python train.py --norm_place="pre" --bias="none" --tie_embeddings=false --init="normal" --init_std_o=0.00514 --optimizer="muon_variant" --lr=0.00818 --beta1=0.95 --schedule="wsd" --decay_fraction=0.637 --decay_shape="linear" --steps=3269
MLP neurons of a small language model. Each row is named by its layer, matrix (gate and up: input weights) and neuron, and shows model dimensions 48-143. Each number is 128 + 32 x the weight over its row's rms, rounded and kept within 0 to 255. Numbers have three digits each. A neuron's up and down rows have the sign that makes its largest values positive.
After each neuron's rows, "fires on" lists the tokens most often at its 100 highest values on Wikipedia text that the model never trained on; "fires in" lists the words (lower case) most often at its 100 highest values on Wikipedia text that the model never trained on.

L5.gate563:158146106118130132137147132182189168094143179121151116168130111101104131190107077161172133158106091119115134159174105149037114139121113135115119142112146167111128151085110111125163091042149188135058079120123094131200174107096121090171135119115112146119165107146168158118115165137161119078
L5.up563:160133170099114171130167056159076201139097142100162196121134175089112159132099092114095102122139173152124118168148134143104112132105121140140143109120184101117178131123083126144148147097071108150082092136113082149211137094130149123106133153092027128163108105148138163157148130137137098121
fires on: " was", " were", " are", " be", " not"
fires in: "was", "were", "are", "be", "not"

L4.gate695:135120122111147134170137132234196170094138143123131125167161120095147141135165134177119086086175121160144203114117158153086044172123096107204125123110138170121135153123104148150107105100102112116140086142160133105099074126157041121165142117096133141063105167103131088113069156181123141144
L4.up695:145140133146110175137114105145185068112080132110134211189161086166131125139153140151130113098126140146105093117151214182167107142157151136129135159096150132099194140160145101142164116123083159117121110124164146050125150190084086115121155114146086157129134134201054085077164154117108118149
fires on: " in", " In", "in", " at"
fires in: "in", "at", "among"

L5.gate176:137154147115143095163115101131135173106145176138127174126167096158141151095158150142095208137141121189133135104117148124102138123170154078124109135095105118189102126118068122104129169130145185096114145100149126110133154116191087127131096096145163148149167121213161125182112129153065171177
L5.up176:109153190159184169129113112138100172125150172119159186140099122112134118117125114164162124142195144167122177114098099148153120145180107122117119090133110137147058121097068157123101185151148168144107142153093151113144119072127105139146130128186077127114188127156151160158102134195180121245
fires on: " is", " was", " of", "s", " are"
fires in: "is", "was", "of", "s", "are", "they"

L4.gate5:142160078110150124157107139134158130132117125096113140090117137129097155157085132195095183142120135165167087150039089095122100153168125067162162162158163067137158127158101188163101112139160164148098188130137153135109140144097069192149121131156155134121143159193119128165097130195153142089
L4.up5:155149116124194089097134103147124126157127130116128170127130137153137173128080169142170153077124116060160095122201097159088053126099133114093100135134135077122119151131056100122138157107136160128107171088135117117139126061096122132135130176156161077122162093163133128094119166109137074121
fires on: " and", " of", " to", " has"
fires in: "and", "of", "to", "has"

L5.gate133:099192118151086139181137210165142184135085163125173151135184150161143134086144085118108132191092107105149131195151165164129044048139179121167158131093160124120185124105161096114132115113099143129110090145122122096152123098117093124125124124189130176110157135027193160126114166067130167160
L5.up133:183067162096078103094166141117132159114128113089132102110180164133133126026066158140166139191161105134144124115173165130073140083097192177138082120123104098097133108102118141133176109089172138111130107095154104096129105108137175103121119076149114163107091087056154079069065074109129143121
fires on: " in", " of", "In", " In", " for", " at"
fires in: "in", "of", "at", "for", "on", "during"

L5.gate11:100132147140122089177145137133109138139141135084142131128109108118135172120129129108084080110177150101133119171116194204160122135091142139120101135180126116115170113121122152092109107089199124117123106109082168109109158154157169062120138107205083126073110137166144100141135137148163049132
L5.up11:101100102131086121119112160112120111134103127174075190132112048127184129105082099105074102125164150153144069159162108111128103096133130107122082114174119131166137142124176145067138133132168121111076176100091141140124129156109115170169132181113047140156074160112148104140105110093162055064
fires on: " on", " in", " about"
fires in: "on", "in", "about"

L4.gate633:164109094095111159142116123112103142157131118116128069082175174131190167148110153059132113178153086150108147149134132148152045089186194119143150092174165126148073134115079081156147153126142145117089039124153133126086138141157122132099168161163096130190133160110153139162158126164102111149
L4.up633:134174128072087125118149080091088114112171080109166092162116197146082105145123151140142140027161133175173106129091182160112087082172151123145086119112114089134159118108167135083107151131202143069098095076169133114179114124147075121131111057152116132119128068112125181116184143133058138188
fires on: " is", " was", " are", " the", "9", " were"
fires in: "is", "was", "are", "the", "were"

L5.gate269:149146117159142149133185075133129064178058104131088148126050127176094171096065101082121156150098101139178131119170184119167134142162086159084164185158100130174165123216087116171141138121146169125118116117114151176077119141085116121107127160151104177130101163089124087141180087154146132096
L5.up269:117144140148157116135189116104145137182107113113118135084144135115162120107101117165075057160162096140115162079149185130118032155155133138118133130144122134108120108108091172119135163114170143139097104074082148092143140150094167105102116127181111109123120119092109086192119142123177141098
fires on: " of", " to", " New"
fires in: "of", "to", "new"

L5.gate369:108072123109110074119132123196124156152108135144088127131111118106095098085102080115150100144068101174095105124089052135123130130070120154134168124138140162157103140106113128103116064126112141157069127215078154058119116167060090132145139127099168133094138121208139158157070180182103169065
L5.up369:137150147097109085135122097131089100092158161111099137055101165143151120126087157144164170153113148182159060154080044166101125149122138139102065144106117180144176124148084128139105123142121115156176161069124133122135137159160117143146160092151113109115119150125175131092133117089142100123
fires on: " in", " the", " of", " to", " into"
fires in: "in", "the", "of", "to", "into"

L4.gate786:121117085120132096078132150192159141085101153120159127086113141136076135122072134112131147134059123103091131102074151090129071141085091109148112115167167130169106089142098120082144131107033130146093083145140091097083200125104217107187121118134112124161099150086134137088126141116089126041
L4.up786:076072100108155059117094127099153125106164164117139177116169127064214165138149108137131149156124037146130097134108168170151160141103136121161128142113111135088142105171136163131082148131117169177151182124176160091121120116026106151097123100140111112163094122125126099158083081136101090106
fires on: " to", " make", " in", " had", " To", " made"
fires in: "to", "make", "in", "had", "made"

L5.gate305:110069155076107106115145088127110157101108108149129162155159165166131111132115121133130112125040127150126162078108138104131105133090099133126082161135120133150121144108121130096102086175094121139147113193116117143102151127165107097099089096122103132178108136127168131110100081167142160143
L5.up305:173127147188097141138146138129152139154138096132010151119085090069045121115158127114125143185087161113191158087143152155085104145137127146124123150117137129166166090162123116067086163136126060174149078150100110138155132109106125130181098160178098100112136153129121154122150153118059176138
fires on: " the", " became", " become", "oms", " was"
fires in: "the", "became", "become", "komsomol", "was"

L5.gate300:087149096143088094127119135191142101189064095163140198094088129145071103138097148156122166130090140156130082168127105168118098095123076158156147165161138120122158171085152115153143146083135125106169075123164125084152130155137144168122122119155125100129182133116067053115136137229049103141
L5.up300:136182101115111150106096138107162137147128122145141124074134153187135098158122089076171135117129141132116144113089135141111060094091108181085128145163059142144154162105135144134167111118120150184143161059201138132108160128167130143158088123111240134143125089152180171152168074039074177178
fires on: " at", " as", " by", " with", " the"
fires in: "at", "as", "by", "with", "the"

L5.gate613:141133170098066132122116126191167136136099079085100092140119094080071117118074176100134152148144121155145103164119123161125086180123125113129091126145155123176111132110167148137090138102120140137177127146157141149118111132178110131147101121197135108216094097159088221110126152135127170132
L5.up613:126116105108130155191109138158137113152136071188144151115122114099186134175176126089135127162115114114127123057092150084141090124148136188169149134159121055117121124161170105127118138147099102169136121162111109074092080149155072150164107125116143131117189148194144139157121127075120052144
fires on: " the", " as", " a", " become", " its", "th"
fires in: "the", "as", "a", "become", "its"

L5.gate649:121147119139194135114138114140111147156160150132112131133085167160085052157151165139145094153128112146126134083130106123091060109125163139118133150103123166080117166100097117117115077141132121197080186123145156154111073134115138083167085134126102191145164131139141162148114120138138189160
L5.up649:109110146148092113185130123176109150138187134167113106133089176137172086046081177096158097162181170137143150094139084175108092117102114170122153061101121110077089128124074130135146097148174167127089168141140141123128116117166135140144118151141080160153150127154113161115168130137102141077
fires on: " of", " from", " on", " into", " avoid", " to"
fires in: "of", "from", "on", "into", "avoid", "to"

L5.gate474:122118149202169128142122097177115173124080114165154179120113208117155102149158178124111112109167118164106120149108141163074120100096118139091065148080141156131146124149137133156089129096153114083194154112113153146103119103151145066146091124123101114211157083134131115169155099073168118133
L5.up474:125025089202146162206136201117140107115124081151132135151109108089146108084150119171121166080101160141115113109125062152128106111103151141126172171112158158167123095114106151112132188159122104134185099156112119082071116145116083146162129140157096096071141136150113138114118123142101110154
fires on: " on", " a", " On", "On", " in", " her"
fires in: "on", "a", "at", "in", "her"

L4.gate15:130156109078106092098135158115149186091163135160080111096126162156094161128141133135080117140114129112136184141183144120097111144134112120133134113172126132127161057111136103142194059168145077152091078100116103154089106121135142080120114084153178161076141139091137088132115143156075118131
L4.up15:109142042125074115118125161061067102215099115158137197154087123095085183187158109083152150156100102116125123111144064115102108149154103127124048176193151065149085146144122079134158173078133117168067114154106099156131092118123166174182103114157084120097150087146138105115096081122191111161
fires on: " was", " as", "s", " the", "as", " also"
fires in: "as", "was", "s", "the", "also"

L4.gate645:140069152142137099180091090124148138038117156156073056106066108091141103126084173132114134064141212118144119141163136140126151192069165136089094117125129156090152107159120107051131138134181163097068127102101061196134184122153102135167097081139069081131088128106104209079121149172123115147
L4.up645:143140101125144146153124134157135074122083117164155152138156136123157170100148151129043134196109154163120101166110111087134067099138160128112135128134097154112102128090097133050178141131182133180091181178135119052147138172139141156140121153133124087162164137121135109182125134162146103197
fires on: " as", " to", " into", " just", " called"
fires in: "as", "to", "into", "just", "called"

L5.gate212:139119100127133111127161108126088152181123115088116115133068185172088134173087146105107106183094166106047115123105152098158139086052135145175155067159149154116186106110131137120126157136158111079074113161184167127112107122107124112162110136115143127187129073111161119131126110067134221185
L5.up212:185168143112157072191084119081121118122044139142057112115083118184109106093123156147053113134126097112141115133120074188111170108100150152100189089148163157158157132104092136134072101138143153158153088125086124166117177102194142166106133144122049130125139177165181153094105113145146107136
fires on: " and", " was", " not", " or"
fires in: "and", "was", "not", "or"

L4.gate543:117107136124139099173131089101139080137156088091135141113089095178124142150141127171171143180153170066084087081131163142100152149162117129145132126149127103093180077121143114102086155122100165066142113072136102067129196167100107169155129179189143162123113071127073166145114158119126106188
L4.up543:233110155094087143154149122134163123175132136039185122101103149088143030068165175150123105143146112095143184153181163085126164161093096094094116113131134129164121130127128146142139137112132069080114120095109071084132114097140090148168057155159147168148107137076113146104192117109129140123
fires on: " was", " were", " being", " are", " is", " using"
fires in: "was", "were", "being", "are", "is", "using"

L4.gate18:151101136133109162165102173148178165137115130170143162116142120103107103120134167116076126087103160178097113146100117081098098149122122123186173127091139170150156134158133124123167118093067129116170110103138071095097063187111125097160082144124149109129167137125180080143074106141169134150
L4.up18:146126102209175208122129210118089148119105166152111163096164111148128129147100074158121127099116119137119082132114123107116201136072072144113152138104152112106175143117098133116130111167162083091113190100103108094116104117101098161091147128134093101143116146141089086176096091167123122193
fires on: " of"
fires in: "of"

L5.gate105:127141113180142133156106125144141102069151104132126061131114138108176122115194157109183170185117135091120114113123161139149132105092097174165106154074120121100208152137091080113156131070123103118079059133154153080079107197134156119154077175178058107164101183149127145141126160187100133130
L5.up105:126116071169135083149139120133127120173146093107147079113071142107148148104130186088132113128142112103105172106191155197155159116087096153165149143152119113111136085115151092060110128133148166079139133118127135065117109191155101070180165152094114084141153129105157110119171129163142081122
fires on: " and", " or", " as"
fires in: "and", "or", "as"

L4.gate430:092038134113096144144144148160139113191149088146107082124128117206130159111159141158107092158127153111168138055119154148084134173136086172164113139163090106109079109102145101100143170092190090122101131117156077159120152131113147180114100154095115123168109191131118166076148118181093148161
L4.up430:137143110117139116164100104128172134115132097139097109112090111135161117143136084138115187115216116151187084128108112115122119119169060121071097164092140074154097113112125145101169122049099190163117155123143155161104154174112107191134080173154172143109196126208110125134122111147156102169
fires on: " from", " Q", " and"
fires in: "from", "and"

L5.gate809:175124091121123133142122146108151172121033134054116097131105132139090137105157162088107176165097127130104103059143118117154138139177154200170129149179102075166165126115177164140073183150109114064097137160163069096154132140159139118052072132148128136105102064112157122173119065140135179081
L5.up809:087147146159153167124141137152146132165145132093192096103117097083121100135104109075100074133141134111099126104146174171149160102147024168117202147068108066140108172146165111142156144147181076115168100140147096100116182108152157086138145127130142090128088125173154118125150134151106159150
fires on: " is", " are", " were", " was", " a"
fires in: "is", "are", "were", "was", "a"

L4.gate178:074132113106148044120154123098135167164118158102152132107132151107116098120152135149126088210162153136175151161111057089081084163129170133099132138114162124200092046163102094116084076096119104179142138104114068146088091109161077110109127088137091104156139086153161131130082075139138138145
L4.up178:128115125135078059068096170141107087091163082214127152106142118068129134132194128113163099153129157198121098143094130112106131135147171143144090120158132137178065070170147162125141109140069127169122117139119101115081127145119133090117136129144156134077134077082147146165095113171170072143
fires on: " being", " been", " and", " was", " of", " be"
fires in: "being", "been", "and", "was", "of", "be"

L4.gate491:110177111060122118176183094139107108128143086140147123169108140116126103098174152147136138096164101129137142121094124184136125072098090131127072105109131103153129150117108063062094129171235171111123095105081056175122170162131060130094090147133150121094154125165130144161139145148127139130
L4.up491:099151136123091107136171099125135108087113105107154183146148098066135141153111075145125133087105121145123192121210116176160117109123143130154128162083111101145107065130176113129082133132129175142155148115111068125094132111083124130140086151162083109149131176090141120207102138091177171127
fires on: " was", " is", " being", " become"
fires in: "was", "is", "being", "become"

L4.gate749:170135180125127126149119033188128159163112067148093101093124190129161114150139109067122166187133119183098142126123113094073143142091132164091141158102063188126070147094086187154079035138121118170090164129106080150114109155095134112139134144145064106133106113190123166149122118150194200118
L4.up749:149062144115157087110127043147136140114110133151131096110109167117095095148139105112149124180092163150192162139115086106072140143141153126115196149157090156138127136147078142103078090124161152189177095096132130148136122125130094129135043124139117080066171085093176118177094114123128159213
fires on: " the", " was", " been", " were", " being", " its"
fires in: "the", "was", "been", "were", "being", "its"

L5.gate797:151114130092090112165136096092101120173137082153166185137122108092130104176148138115086183151145100128165155101189121162087145117143094099100155108108127135096122132094074146150123153105111146088094150166106186144156135176118119148153146110193144146130140124167082133124113127146130135118
L5.up797:106129104120056092135173180191067149154148148134164160161134103122176138081119168108097174141101116107150176083152121141120089191194087134137145168084145149125167117133134188168141127114065055137088116148093155148117112088186119158131164118146119145156122118187170160153122126173133159086
fires on: " a", " h"
fires in: "a"

L5.gate150:099155152078051108113186143188170140117139074136128128132127104095172167171104138133174110198138119159167124099123137136152112042047140164172111161190092145102125155134145108103187163128123166205082098127110133193082197120159129072200091101128134118152127150114156127101125107163141081096
L5.up150:144151179105052072117164135101128108143171102117107132154127134118153076118138120153135117189140144080142071128134170088078106057101164152123127130181110104117098121154153071070202098170095105141109109141112116143096166126098166117137111118140065139161045159116147116085112134112189128097
fires on: " as", " was", " appointed", " to", " became", " named"
fires in: "as", "was", "appointed", "to", "became", "named"

L4.gate80:134054084129116127147116091134114093122115102147078060126120176148122136141114162143118190164120135127119156144145151089147148114072074121150101130138138168114110153138119136132120119177087137151108054119129145072051131128099105113084101154141115082147180127117152094145168064092142127092
L4.up80:116089109123123128152102097093176175000067146134189139112171106140151102098097075158163126141114119119087104090158139168146146071102099140120099111144135080102103076140176146115076162128140130184114123097098114059110075171130115153106116129122101117134147139185139140127118186114087068080
fires on: " as", " near", " name", " end", " called", " to"
fires in: "as", "near", "name", "end", "called", "to"

L5.gate532:144141109152109112204148120112092140169122106140122173200145131110070153132146174116139073073114147094083135145169092103128118099146101110108145107129155159170119145154098121121156080188089107103109122146142088145152113095165162094178137091091071127145133113098089087120173129175146181136
L5.up532:128143152101118125084148088082159116144116126115099129093108102134135154112134166096139132138137134116157116120082095109153118139124118145069089134105128169038135131117097139163157115097176109051172139079086146122110189149202135106099094097121106188110155077201157170110128061107148120102
fires on: " of", " at", " in"
fires in: "of", "at", "in"

L5.gate193:127106132106105160139109146115122159128120152092094127113125141117128120116107119141141153170079119083090102116107170167075204069125165169180093144123117177097136149118115104153125155163154125153128110125133101120149158105113185162174063108099120181153144150111190086124083121094151132160
L5.up193:120102168147178127178094119140167150129105141138133148102129122157107107124106073131125131085051182142120150114137185169103137124174128149175145152107170144103149099129121077099150113109139152113112057157125077133133120186077169116169102086043104113123120123140125094132089130130074146160
fires on: " in", " from", " is", " In", " during", " an"
fires in: "in", "from", "is", "during", "an"

L5.gate375:120108134128120129136156072121116115143112129139124139143161155136106163179158093157134144167140150211108162095191141180068093132105132068113126096137134157178137127123136129098086107125049126134077152158131201134143097164128127149176107129128084179138148209118095160131184148131119131162
L5.up375:083086081127152115137137101125150110094059109156120135129159144142159097170164088089117135137103148128120150097105107111137073144132113124098168155073128108137127138141176133088092117108078137113137147149122175159121133178139143183137088078154115133191200134185125175175157186119102168122
fires on: " other", " of", " many", "s"
fires in: "other", "of", "many", "notable", "s"

L5.gate566:094153128094074096080149072157107128113121146119114153117118119141021125140112114109107135123157138139161120134166130175120133157094041108038111116122181095131114127165125083079118097151121106158148146078144134096134174166142123096126097159088163146152096125054097122116085126128090153110
L5.up566:129111183114162076148110128086126151057092129130138124074111094106185215163137103141143138131098095109099163149122084112132160158162131141094156068149099115158124114133120135129126109157121101048142113188132124111142099139155132167143108124175157139095148169133172137110178169119078123154
fires on: " and", " by", " to", " over", " of", " for"
fires in: "and", "by", "to", "of"

L5.gate640:139158131102125113118120132133115123155117116135138180136158112122115110145126109158158087155110194160161127116154052174121137108164080132145135148099113109115175089111095070095083097091091135161165143108132112135086046119127085155073141125162133136140175109133149152167133167068159140145
L5.up640:105126129100085110139105166108101190157113083145123143146124156140086139089113160149190105195130148122120144138143118070066094068121196140119082182120114105118141084183146154106114119132174163193145120145119120190130204120097098140147007119110142108127153147151135123129156096142174159138
fires on: " to", " was", "1", "3", " from", " when"
fires in: "to", "was", "from", "when", "on", "of"

L5.gate730:132096119161127064091139131096125140193136113129145169118132118148191147150131152163153162159144083137117149090166170168087118071134115075198196138061154128130107180047134170139138114159096095144081110115209117136136110135121104146128078139081040139144138108141158145133116069169159147156
L5.up730:157123170150109151090150100141104137094099076181149135082098145148142124127147137132152122111141147168092146102071067155186062132118168156116101185110117187071162130081100179123128128152107175116117195162137153149140140123159113147116126136127138191135129170153113126093156132244156111106
fires on: " of", " T", " on", " in", " W", " at"
fires in: "of", "in", "on", "w", "at", "took"

L5.gate669:093139101167066102110116088163096137126141128122147135121187135123125173127068091171167149109130103161129130190198148143143177116098119139176096153210108082152176173069110149088067124120131119090123161181128160176178107118154096132125154132108128105136135132141113073138145116134103204087
L5.up669:087119133172087089120051168126118180145062093151144068186142114092173152104109093121127121138081109200101110161146095136084096121118147130164199133174152091163131174162181141163118141103125137094151179123130117117110119154133091114126090166145127157104046145103122104094069063108135095137
fires on: " at", " and", " by", " according"
fires in: "at", "and", "by", "according", "or", "in"

L5.gate255:141101092114093142097120122153093161154112231169138141138149080139155132144088136126071162111068158106130084122181131121138125131155178132088154182103114068164152090097140110084151110114109155122173150122148162134123198084120097145093099177117129166133133142180117199147160150192127119170
L5.up255:179057124089135149090105145154086154152091196125111119126105117118111160168111120135066163097165130166084167139153113130140118119148139125121099068085136100139153123125092132107152073111104154136057116163089170164107126137127024117098086144135146182171166175139128149134160112138124107167
fires on: " and", " Later", "2", " which", " later"
fires in: "and", "later", "which", "so", "2020", "2010"

L5.gate584:104182056116121084159156191096174175151148116134123136188147140093110068113095126120131144151086083161071145162113101101056094097098157120109113144095178127088180114113162120100136136131127130131140091142186159152149159131087150126154138128160082125139146147112125114173066173112110092126
L5.up584:121143052106141090123136156123144177118120088179140201127092137120133094122117069114137111150149106088099117070145116102122140067168130131143117082101185148087201176154138143143188119093129158164105126142123194177099143142109145158181140138151105145095117105109182108154086169143143144086
fires on: " that", " a"
fires in: "that", "a"

L5.gate321:139150103150109138103137081161118111096111175106130067118139203121126125138099070119090153127131076123126148162147172162118163066148158122119130119143143111164129182152125167124179149112157122161150086095169130150101156139117092103106129120132144089114086110134145108131119122122150193166
L5.up321:122143120098142133115124137145109104121145127111160089097100124115105157107128138153128100139123117100131107091162171144184127152161093096139181124095113150102099166150191141090181139118148105102177164118155128120133141069197080084093138051161180081085139169122142145145121131120180130127
fires on: " as", " As", "As", "as"
fires in: "as", "for"

L4.gate718:139143133075180133092133151048147187133123115114097076192127076112204145112162157102117117130079132141082170147168086160140100114137139064121097172119095153174123137179150114134143133191097148117145183149158165178106094156156113176096104124108122116179156123153119216161075128168135146168
L4.up718:142141119129131182136170130098119170133148084103122185053126138154179062116019131114130104153160166103154084133164164078050107102079114160117137089128112146110130119152084127123158114121172178143147187131096102080148084161164109146113138048154096090140138170109162127077127099171111130109
fires on: " of", " in"
fires in: "of", "in"

L4.gate262:134157095110103134105108146159068108140168167119179131125178153137150072131084151126089150133124099165135155130154075142084052156092084145139066073202181103160106180093049140157123142131134170187151068123128160143098175178145159153099139113148166152228162173092129149117129194114150135175
L4.up262:143180078161121133148123155102126122118111148134120136142167159194148110085112187118097140138129129144146122119133091146157137094033142112122141149155097102118182189137133102194142094135193149128111170092123189093055088226074081143161096146162153150116149173115088161129075114110119131114
fires on: " of", " from", " for", " to"
fires in: "of", "from", "for", "to"

L5.gate668:094164091108104095186160100143129132141087125070202114161161115100077103095130125138123164139159201146131174146186161141133107149204138106089129118111136191141175151145140100122146082101173147112139091097126127109086135140114168161139104072153143117137161164055115160125162185124097129188
L5.up668:159127113136148119139115095114078150093163125148107086111144128116098133123072143105096117105087173158141184144176109135139130160085079084097104163159171161123217130117086136155121146151112199127161119111128104142126141107156154136106091124158205132109148142088110052163133067090144155169
fires on: " the", " of", " New", " United", " and", " in"
fires in: "the", "of", "new", "united", "and", "in"

L5.gate782:124117134141093076131144146084133107177115117126112174153137152100125122113095131067172179167106113139091116151184129051102097097144169078118114179118120114107141123197168088109141144109116149063090126163083132191175154168139124107106159142170056085123142149080120103094147159126172094139
L5.up782:096109153114100118098136137169152168182115184079140109118121075065174111128131154131118101134152126135099083080190130132128156172144135182149154145140108138144153080169114148129170177096136095138115150127190154056185149164143078196122120122103184135097073163092055081145124148121191123163
fires on: " that", " also", " all", " then", " again", " first"
fires in: "that", "also", "all", "then", "again", "first"

L4.gate428:170119133166102144111098107178131140135072123099123169113107100149130193136099144163143096109087123095124091178115137147141140138176170076129134178114117108148197142130112131123132101169139134067143166135118147148175144179115105131058104123093183155063102141165138108106085102128129151163
L4.up428:121122146128156125154184135120167124099137060157109157131155095144194175155179092062120196082100171129144127090119166127114094171118176160179141154046110124140145168112157087101137081078119145101189146104176156141119094100166075152102142110177089170150190130140078168156132172180116106130
fires on: " of", " the"
fires in: "of", "the"

L4.gate829:139089148116126142097076155108167065135133113079108102169127146101123176127159093160110171136068133139134067139119132116093068139115155107147126140086156159200106147136088141132081089141128129127086211129172142089110108158119073139088090149145158127164125119126082138176078079136141094145
L4.up829:100119156181142157116130089132186105191119138114147148075100167163143149106115130133114086150136084104175151098097060092102092154143101109151137129088114103120156113106112188111062152089118100146143138149099147146103057185090082109056052114116152124193109150107136166111136140083110105141
fires on: " two", " of", " were", " are", "2", "3"
fires in: "two", "of", "were", "are"

L5.gate814:149082118186119066098123124157143171120074129057179113086128138177111054108043125155116163108083152125164164086117142176155124183232143161180128087130086157131169181115124093141069118134130131204111075079079132118109087175162127179138109118159120141147126137104133118155133143136069141122
L5.up814:133157122143143179158115087076122156188110107050095107109100114168091137126150129166123150081160097086112121124133166144159103165163072062063055118185147150127188129141119159141161146126224140106172193163089135106115093145121108117159064116176183112174138038105164127083159102094124167101
fires on: " is", " a", " in", " was", " Old", " during"
fires in: "is", "in", "a", "was", "during", "old"

L4.gate168:161104089142145116149131139125190150111146093113112133134109185175161136167060132111099176102074126103134144164134158104085165118111134127161161120095118122153086167169143135179074172112087117109187136194098084115121133176119097093153124110147118175176114167156125052171111092190143114054
L4.up168:127117125115159171104103115107128195109129089147100198099120151189181113129167091147134103191103127102092112133148126119098091097139100084150162120094144121123056151148125092140135108132077134088106144137084118083145105179139107097103161105147065093131125144140146133113129064142142122112
fires on: " of", " among"
fires in: "of", "among"

L5.gate644:090104105103088141177140050179105122065162118115119125150089136133154111119054223144107096162131108144123102105099100148124103134147104029118110133145120155091075110137106181169135145176168148093128112172127169160131147172121204094118084144116086167166153135125084190156093142137174108090
L5.up644:155065147123075135155117130114075135133123150127198078141163103097073163041128126084154062103189125125144167090077169153175142152137156090095164221139129108121096140154107102090148096126104161118103107123079151139121097174176161103142071104130060174096120124190124162135105138175140069180
fires on: " to", " for", " of", " a"
fires in: "to", "for", "of", "a"